config.toml
d_model = 320
activation = "swiglu"
norm_place = "pre"
attn_scale = 0.177
tie_embeddings = true
beta1 = 0.9
warmup_steps = 0
decay_shape = "linear"
train_tokens = 560300000
MLP neurons of a small language model. Each row is named by its layer, matrix (gate and up: input weights) and neuron, and shows model dimensions 160-319. Each number is 128 + 24 x the weight over its row's rms, rounded and kept within 0 to 255. Numbers have three digits each. A neuron's up and down rows have the sign that makes its largest values positive.
A block is one neuron, or neurons of one layer that tend to fire together. Before each block is what it responds to, as a language model described it from the Wikipedia text at the highest values.

Fires on the opening piece of a word split into tokens (Add-itionally, Add-ed, This-tle, Al-It-tihad) and on most in "one of the most".
L7.gate36:131123138131122177123142142141127098146085137083133132148150165105099151127140164132130163139154153121162158082104138089095144094118091100128145144133090141116131125112111103128155104122076162142128165155073113109114116164129134097114151134101155085098128158097088094130154141141122124114160148130149153123162157120112149147105095122144189143146137130134180133157118112142093120110119119122149112130116093139119156110112125153172152134141170091087135125133143116090161147125154127
L7.up36:159172095112163136117124111137102126093108103109104102132149127131114115106148132124181077141127110132177169116148137118088141130160107130156127153110148127112153135112127137135141126144162150116108120134134118126141096103107171103094148108111144108104095120119140169086112110107135122118129141181168094148132154136121120141123107133151088103132102097121136154143133089108151053128166104127135141091143129151095146163126176135143142157137125131119151166118148144109159117170148115

Mostly "most" (also first, last, least, more, only) after a possessive or "the", as in his most widely acclaimed, the band's last. Weaker cases are mid-word fragments such as f-ier-ce, ob-it-uary, Fr-ida-y.
L5.gate95:125127128134143187108173126156156100104123144188103107087145173143172146060153113096166141146163137130126145126144122123092137140156089081137138159102094122094069143085139125127104102128107112183087144127132119124139149097123092133084117118089149105092131142112156130124147130139110137097154131109165130104094097138164144141075097124115128114141106144130135093111122114139120104167148121132108106172110146125101151100149136137113146139105111089099133174099116123128082110073129104
L5.up95:115126117150128131117121138113119177126089159105131133124158156140118142066130111095075132105160112103173113082167118147097101134158110141146125095121158145160097126094151147167144127155084173122104119124104101095128179144146096094103106120132129136137182158118126137140126136074134141132160104147141146097115074123107183110121151145150121122156113163105123116108158130091146097177117129158173121126089140134086167155149130179102122083131106128147115117137102139165129131144123110
L5.gate170:103113107145141120133129186141146081144098183109107145114130114111140126124110121125147134125136117156144113085120116100147116119128121171132153118128119125116133101168170119097141180117126134137119152168144159126098117123157147129141097106118150138142093128167078139144117127130122128150109121139114109125080123202118136124140133122118143106149141106102149121139075134090134136113174101151133130124108122164136088141205131148169089100119139175122108135116146126101128157140138112
L5.up170:076145142156105141117101145111152060140127168142129133155164153093105100111129136121123120160116141176154120168130106146155112156158150093090133129133086107086121111152110163100113133181122113109110129089143157126095110166173120115078127143136134138108082162146115165108170125096089124146082113152133122129138128108125171095117109149101142121122111115180176118128089126104175120120161087127155122126132145101119125117143123121123115122087114114118139097154154102149143091129133107
L5.gate199:098119096096101131154091116157107107160090139105170110137139149108135104106163147155121142120157121129149153161148126105115120117174113140097149082160119142122109141129122128161161095145120182161120152126137141116131153115087151118122163114126125129140138105103114143131120139148123124144109088142165119113100081171096114165163123111181170144122150109118133072076086138126111122138077157124147118120129161116135119134087121130085172105144153091103133162101133152141148125119124110
L5.up199:082182133120135143130122126111119123131125144100164106127137143128132153118122119079145166128057149099095161143064080147141099129129132099126182140110132097126123146112159130150163175144138128156118103137192106125096124130126158126104158147155127140147117147121153142112125139110127147129140148173137133099155124176152151122125103121124120120174148116087115140124155087134124135157100101116132156108135148114152154138121111115140163133137136158142132162147155160084100120136104145
L5.gate214:167098092124075132138140104154148143108138109126124163094132138126088130101129148102136126136149113113115176108115140122131114186126116112114124119084144065124094124147151155139135095157125143100147118144116144116117119114130117084089148148144143146123088093101161107124179168079141145163084138150131148171160200174094138128101152115135124132127159137152115092115119145113166149130096125121107116186112134131105139131092130089094116127125169118140118149130116174120103128133116115
L5.up214:153119136126102117137180123153132136091141115121172136141136142102131109124129109119100158140150122094112132149162118095114141106174113138117148096061124112132138158146187127095108122099136122081142109120088124139118135149122143121081104105133154154150089111090158138141096109125137106156048126136137155122112100085104146159143157119132107138119131115115157128094129138155108093156119115124120148194129175171107132138134125097132137104117128142140146127148103127079151099118111104
L5.gate333:115074116116080156158134182173138110148171142133109114124136130120094132134147097118136127088155119165154107140120138132133099139121105145130113147122107116087113094098126137112128141134125159172137127123115164133149154163139123168157135084116155129119171124155161101123114115132112116105107084135036174125145137134137161148142135119104158121120095142126124142117122164132092130128158126139118118098175142125135142135138124149127145116078166156090084119160154144105110155086095151
L5.up333:086117084068139161125122163142129184129136119128166137121125159127083115189132131138109095099130124124097124147125142195125080211126091115150110126079102124112092128108120122092100124173139143152149108120135119106137167116160120130133159149158132129139132146121150110130070133133098133100136097164139148119131150084143148106150167153152104162152139152135107118144156158190123094094112109130101185136136149152131135132137113142098128153098142114127103144159135101117098143108142116
L5.gate405:149114153116110172131164117119116133105136144152096161128131080168186123107109135091120094150182077081147132084153182123161103169168136104081171142100076113118167106149139077165150146116130145149126142183090128123103117126128117145129121110112113098138114096139100127143155139133111160131120133113137144117127138120081120131136098145153128139155155066115097120086138122145127105136116152140113095127130117192098144144118141110139105138125146138163114115129087114126135158169148091
L5.up405:125086159132091127093123155123077163137093155113139126148102175158085118134105112107123141080141149136138137144124147116157097064153106124144093140138122172055128099143120134122136133171095130146101158120129105105127128137139132148157118111136159126089131157161110128103154133147111156120094115128109159097119148068137142118144141098086132106117120115110126134115107156127117129128124094102159118134116111149151175159105125140109137157161165132085108119136154125145104126144115107
L5.gate619:081135089155129136105143112149123131115135142102150152148108082098087124172155120119120129112115102179100082149109085141145151137116098106143119099133119126166120092143115160097162164141111162087134107130159140122125085085088150126136070155118112126099123135106110138102126128111121100138126131100116132076103104111108185130109139100137171125158138119111135130107130107124137132142120112123102122155155122159127126121107123148116109098140117116145136145131135124127120073116123106
L5.up619:143156111154183187141137121132107137158084117133139128150110161121106153133178136121131134171069111144115127121135086108153134125114109131100113107112138118146138141132132158162155140129106102106113126125139107144132145083098132112083131078137118133119158136117117063120100143122099091134108120122133156115121114119103174160117147070114123159140147131134143104151135074101142084140131138118143155164088138135132159108136152143133115143091167107121156120163125142175133116133099117
L5.gate674:084114132115059106158115111095152079158113149118109105121175144086099142142126175115131148144096105123125147126175117131142104110131126106163106179147115141072127148127110129109134083147145104160133153106126118131098102136148116114128141123187146156165133123134137088117134154120110107141139095104102120094100129130117164142165160077117144172129127116139086186082174137127111116098152154148113102092141121107118148177104121152194146092124123084128121138126133110165144120163099127
L5.up674:131141108129137135153141109101151119149097174117109124184108160077104082126132137130153163089128108130138136108144102149141128121158168132125112167137114145133171147107111167155173091049140091099121104127097164129143156081162150125151124116108129133145100147107111142125157103110112080161125169167152113113113138122063085161140131081151125137142119109138130101116106109150140100099117122152164108159103120112103120130129138130160117109122162118102102140117150140150187104132125119

Tokens right before a number is due: pipe cells in sports standings tables (after wins/draws), and measure words like elevation, height, capacity.
L14.gate280:127118129137156141110113110136132128104134106168164097125142170117143133142150128115140165101143137137086115125107129183158121084159128116115135139154151145133136101140146077164106086111152077119146114162065105080121120132126124124128154110137103101116100096104151142122123156169122117100156133187072137120102168110110124134177122118097148105106145168138140123168149113115119096146154094138119100161115132124121087113150155083120154146122115153138110107120095090134145111132117176
L14.up280:113116098131153150144098161126125129141101129167109114123113167125140128070152155121165111122156142089112082176121154139102120111116162148170095153156083143138122121154144150134114091159136106120104154137136129128113101109107149114122175134144143133083160129119142130127125135119121103165128140149145147094156165088138159169144155136093150142097141144122145113126090138056185126144096163167131157155148141137089103134084074126145119131132125155138131129162128096095127131144124128
L14.gate442:122125088126143108162115166160129121101128150186174156094089104126143080158133140101136110119128114125131140126088162154124139161130144123106109103127143140090136155135154078132136147127110103164093156083101096157096127111078135121128127127119125159119130098083100123135098084118191135120118137128107131121160135155128159106138178127135135191197156146105122124122082129122114157130142120140119131109132112113134142113136128099138108140135102101141131127165133099141137112150164130
L14.up442:116120115148168129098117107140111135171123165168111150104176147133108122146124156159109142103129102130122118161111140137141156140092108121112165102117130094142165159152118090114120112128123082136123094091102145147114112087132094151073154104120108134151121125140165163112088134155167133113084172104098128126119110108132120149125138157108093126126158137132128117113094162112103143092161119124077114128134139081088149105126153111132154101120148123094135124115139069141128097108148115
L14.gate462:113139120107146116136108146118177142105125170179140092122106161072131135149147176093133118121155084108133142102129103154109118126130097077153164112143114115122143122100104159116064142167106147119137116149151102141077134106140130144133115154133131106149140079109097137119144158148168111138090135134134132154165138113090123192111177118118150115130153160121183118088129128130120103122112135144144144116127146125146122143127112147159132159152117132131147138094150113093124088142061133
L14.up462:110138121141162125104112125143129141158181171143154146094073109085083144108136112119157143120188125100127077148095146140125159122109122132146135106122124105154162108113144141128104099110112152075141141117116092131148094093129125125155156121138124126161103164114115134159141141098108125091119099151162152148145112107124110110152148178136106162138096104128109142098137139116116145160151085123104127086109105111145159103177166110096121172099148121126122095155115083138146110129161125
L14.gate486:149086150123122123180158150061141098167133093128103136106126106093135104142132141158175127157163127141097132112117103154144141114107139106174096124101073145121140148159129191126145117134116121122119135143127156128098160170154120128146146146108177131091109136176132095083109130113152119122127108170121157116140125159083129181144118156126119139135143181120121138129121116102117141135147128135127118122114147162112144164180114132106163148174165122143119140146168125120096073155138153
L14.up486:113142099083110113134099157116132128158101123157053093133131143119158080121102147113199105091129111107107145146127111130101108120088147130126103105104148087108120146094148172154121125102117133125132129133114097127166143147135147153116121125103134162116109111109134143117130113117145109114083138135133141129122139123130144136124132126110067112169097112150146115158107111081148160143097131144139151104137118119152154106093132141167122129102119098124115095162139108095110126117123119
L14.gate522:150123097111135129121128139151135156093097135171148087148139161161158136090145132139120136108154177119093109137152154148111159123134144100110107125133166131104107178135107136113134154134084076135120093146082139136115125139139136106150100173121155113133138104121137085134140112137182098150114148154098132144142166110089078166154115127110125122076160156080096119163127126139162121118130090093129120118123135114148103131130109092127137164141177147119163118131123083139131133159120110
L14.up522:144120094119151118102090132144159143118117108162168129121104128131142156071162166115142143134169094088101124139131102153126160163136117122082102129132148146124077172144139167149162125156131126130130144150125160105135093124101096107143111124129143122141099115099145146115089139148102119171108137142116136122149092078134099160182140120096112117134147125140136095151120142107127143130071099147139142135124170116167076112117117114115100109136153104127115130093195119118154137148125105
L14.gate545:106160116112102118168184129153110129137076109101102174122108161115161114150113089102112126175141134105158156083087119170137118123128101113127075180106143150104144130114146122109166102159106080125160134133122144160141108110151169108140157138184116116131128151103149087109129111148142131126104128118135123114100126127088179143135156151134159112138134128136131142143145118169173136095151137098103168140096098120179119141107134152137137100140113172103124130129103057137143099125113135
L14.up545:135154136127130137184129119120144096151130102110128121132133095097133117119105092135176181107128173164122152153083121102122122114103121163094151172143135162089125139101141135088140087164105103100111136102139113113155080134085101129163097135144146065117136101101096096107135097118121148138130139098119150127126127141080117116172144125089129107124140153114130129114135168141121133163142128107141139173099121150143115128092113167112116140121130139156141100103135093131155103129142139
L14.gate745:120142101148111147144165111120105108092129131143116111140141170191152108151144095063100135103181122165145138147142149170109124180151122145113137136109117144141118114121110098097092134109135119122121138111103162131154136127125140129151143126134126176132135121116115138102147112164092145117150100120123152121160130113131143105142147123150154138141133130108138149105131094139082144185120170157109123122118112088165149124108129095143104139105107166151119082150148108120159151112142144
L14.up745:148074106148115097158088134103107120125124129142148186136125159114124160121082123180161150127114099177124121135139172143121175136162118077100140165128105128167127156141137091158123126147098101137079130164136098163174115101094109100117136138119133148093098121086118113100105114117134167117142127150143163133143148113156132073157099159157152128124151143126140128152087075132157102101113124105125096113147140119186103104118134148168117121145097152129125157117136065143182126164138136
L14.gate802:104142141150175122170137130116106139106126144161153127104153131118133112078190139135096136179128158107091109161083174181076118109128122124120134133120089146105101151132153150130163116150127105154090116156112122119150122142108121129149172103127096101157129142111156091085098145123097125129109126120087149157144156117115119141113162095129150123116138098145156111086122138159132107159063144093155123118182145127148069140125092112123159134079112118132109109130134140146144148089115124
L14.up802:119107130146135124125148148165139139106135167152139107111116151081134093126151110124129116140106180096126099131110133138154169147161140135139104153123119134083116070128150103160113133121103135096121123106100102148110127116137095117174153149113133130147127130161117100116148065092144122130133086173131145097132135098116123121116116139136110194083127154124103107136109134137089114098129070057128139106143176129131129127121112108112109129100130152095161155094143130122125112146158103

Fires on degree words such as most, less, more and particularly in evaluative phrases like "one of the most successful", and weakly on clause-ending commas and periods.
L14.gate61:134117140115156105129161126084095147120138153167123134096132143118151170165133153113132127165096092130142137142099137126176117091125104143144108111120131111105118192134122148149145134147154104144119149124081163116116122155127121154158155122129138142111152112110124184105138125119117133152148115108120157113162155149127116156095080140099139134175112122132078139164118130125140114128110115124069118126119186162099137090116099191115147148143131119103152187151117133137110174119106106
L14.up61:137122100106115105149149093151089163115143134160112096133158128116157140089164147121119148131071108143139110127113122130146157127106150130167154129112151143143141148091156133147146116106116127136126110096114099092133139156105165107161135109155108152116116120153099128149151128076159125075081117101107100123152128102153121098138096094159149116139129109141128139118137103126085063108122099139104121170121125146127131126119132166088148134147135119113120150126128102174131157137105122
L14.gate92:162133136140117165153127133107157151084152122143126135088153146127123147146143134094130097123164130078086150121140101099119186126139132134148157093126119128132127153178137154144123086111111105154113134104094151148131143142105124110115119126177130113189124115125126134108139092112097128109086117128145134081145145156148143156163177096130130179133148123131128138109126133117175112172128119093137117129092124133093151140164158148150148114144126132136101099116130126119105140128142128
L14.up92:073142151112118131141142098125120139119087114087116138140139128140135157140085146121099110145184130122091128126145156079150122180129099091124138121103123115108127140109079163133120146135165129156116098128166105131094144152128097130177138109106098119139125151122112093103160145120139113173125097128130116150121152182162142160116137144156098129147146125094110148143164142134131118104137118151116102125114152106121126157134136154102125108148112119131112169102112103117128138124129098
L14.gate209:158118135158153159134134119125124130124147105121141121169168169125093129118112161150169144155142121100126115102121119118116162160126132169128134125106139098183131147111142129115184131144094116127099117126111126128106158163075127090164128152119123103143125144130081123112138116092120146115097107143116110111164152105102141218189122144087146103107136114123114104131116096142119105147153127165167127146161133113117147116160143096145150155107116133115099135118136098099142150149165128
L14.up209:136131124135142141111118095105185096093141113125164140121111170101138126133106137141124119145160113147142153121157119132144134144119114125150111141120097097125106118158128125145132146137104149167117150114143118063154121139085114132139074150099117177094126143089111123112161127104085141083131130155111137161120132149148173141155155120116090101106110106112111123136125124134159122082143073113151105110059132139088133125127135164157123149130113174124096146150129142145122161142114116
L14.gate212:149084112131105134154143079138119123146108126112121126176073108118122121118129140105172123133191114118137152116192129116126126057159115124130173106084138134113176081120097137126136146114099157168083121148116129128099100116141123140124137128124119132118136137135138176104125173137125084119158160142074141123147128125156118140097153173055137130151112098149085085165099165116119099142149138119132149137126111126094107102134063093152138113138086117128090155114109151130119088138096133
L14.up212:079116161149110109151148124126123135096149130169163165155133086161116145151106114137148070160176090131094123114089075123153150120095124091132131108104120165098125101095135124119147105137126190105154111101191138126141093160136152132148126143139106116145127145164109152144155081119155088162113114180106154112103126121148141101144144133118104123140119092134111137141131103165106133164112117137133130097137089117148131144136148143126091141111106102139105123133092127159143120152108124
L14.gate376:141116155100102174123112090124147140149140104120104156135095112148121154137140110118158160136123133158121157132131116125122113093176085126151129148099060118131163115160118138108115107124107080137086089143117119120110122155097119105099131127161142145131089120135097148125123138129097077126135125097161097111181151120108139112108120145113153174146129088147154123130110132121157099129144148147110076163117193118089162131131129131169141073081155118135129173099145165124109116153111135
L14.up376:145153149118114142205118136125137110068126091146128142114134102136088129123113178115105133111103144132140098133129064141127122118112089088154123084079105149148114150132096169134138141123115183117065109103137099093117115166091080099092163127147164140112120113160116089093130135127093131144128113149103133076174142122130139130140095101157100102129111156120161093138149120134123104126118141124154094117135148124119170153160154111130138128144152140108105166102129135132140156168118113
L14.gate420:112115149144120102137147093127134102119102107116111164136116118124106188146148130153126149137119124105148138148169177111111100073129139093131126057096135125131118140106140129105111140133145130100148154152110164130119172059125128135136108127084156128144123126116118121108118161127093154150120104128151113098166080133093135153138129140120121070068152107115118134091106116147104137159130129161187129138105159083127139137141156140169083100137142122149130162142124145106072139138125138
L14.up420:101113136133121108145141127132142157123131124106098166106107098141128122139144157114130144159128131137122119119145149159138121126157139118153112112114071154130124183102122160132064118127092114118068143152100144155093155106103147109146148134151141130165103139131132123163105145151073132141107162156112112127126141121143149118120090098140137096134172113168099133075111198152105135199135095154162136131113151115144126143140100138136178115132133112162107139098155127119071122168135149
L14.gate648:178129139097117146119171174124133124107157149120070142164115141128047146135141138123132122187185148150085165124156077151136126148115121133134187129085112149134118156100159154146151134117100126146106137129111120115139144096130094126089131102088133124147137160151131127136144148132122117157119158134147172147125165101124155156142098134092135139140196133126133113192149155106131131115135185116128135130101169118163127133116120145138122134167112164125148112134138134124113123142161056
L14.up648:115089124119116127055132173156100151124121143091085167114122134115068096095127121093110134120147122120127165159131142148119093130161117178137108126111087124122138107134113170134124098138116101131072136132093111107122063068155094165115124137136157100133183145127087138132133129120125095132111089141118149099106124112139111161088161147138134145131104131156163139139135102102127119143112177127147146136118159167134107160115134152152132118096140137162087127130156135135166126160101108
L14.gate790:114127112113126111141123107091135107161087136151139147139137119123119125133151126124136156162093116101109144146131113114130148136118149109155143134094107082147099100162119114116140197173112103104114117173095113085176106114085170125162080133166145150171093132139102110182119162145115152110108121118125124104156138086118132122136114124135113141109162129157113104119113149144138114116141120144126143155117134158135145085158138086128148198161146128120109151114121116136101139140173151
L14.up790:167121156107082145149115127116151164092101085165138143111155115093138159158116126155118112134114140178148126143124140093120087149074142116135132139073113132091134102138112134105165161143145133143106132126120152120103125093061133132106122156098084136128130103177107142139111128133089084091130138140122083133125124116154127119087144110112110162139140132166147154098146159112153096120122137144121083129150129128139114188135132129163148154074134119132143156111114092115107116105119110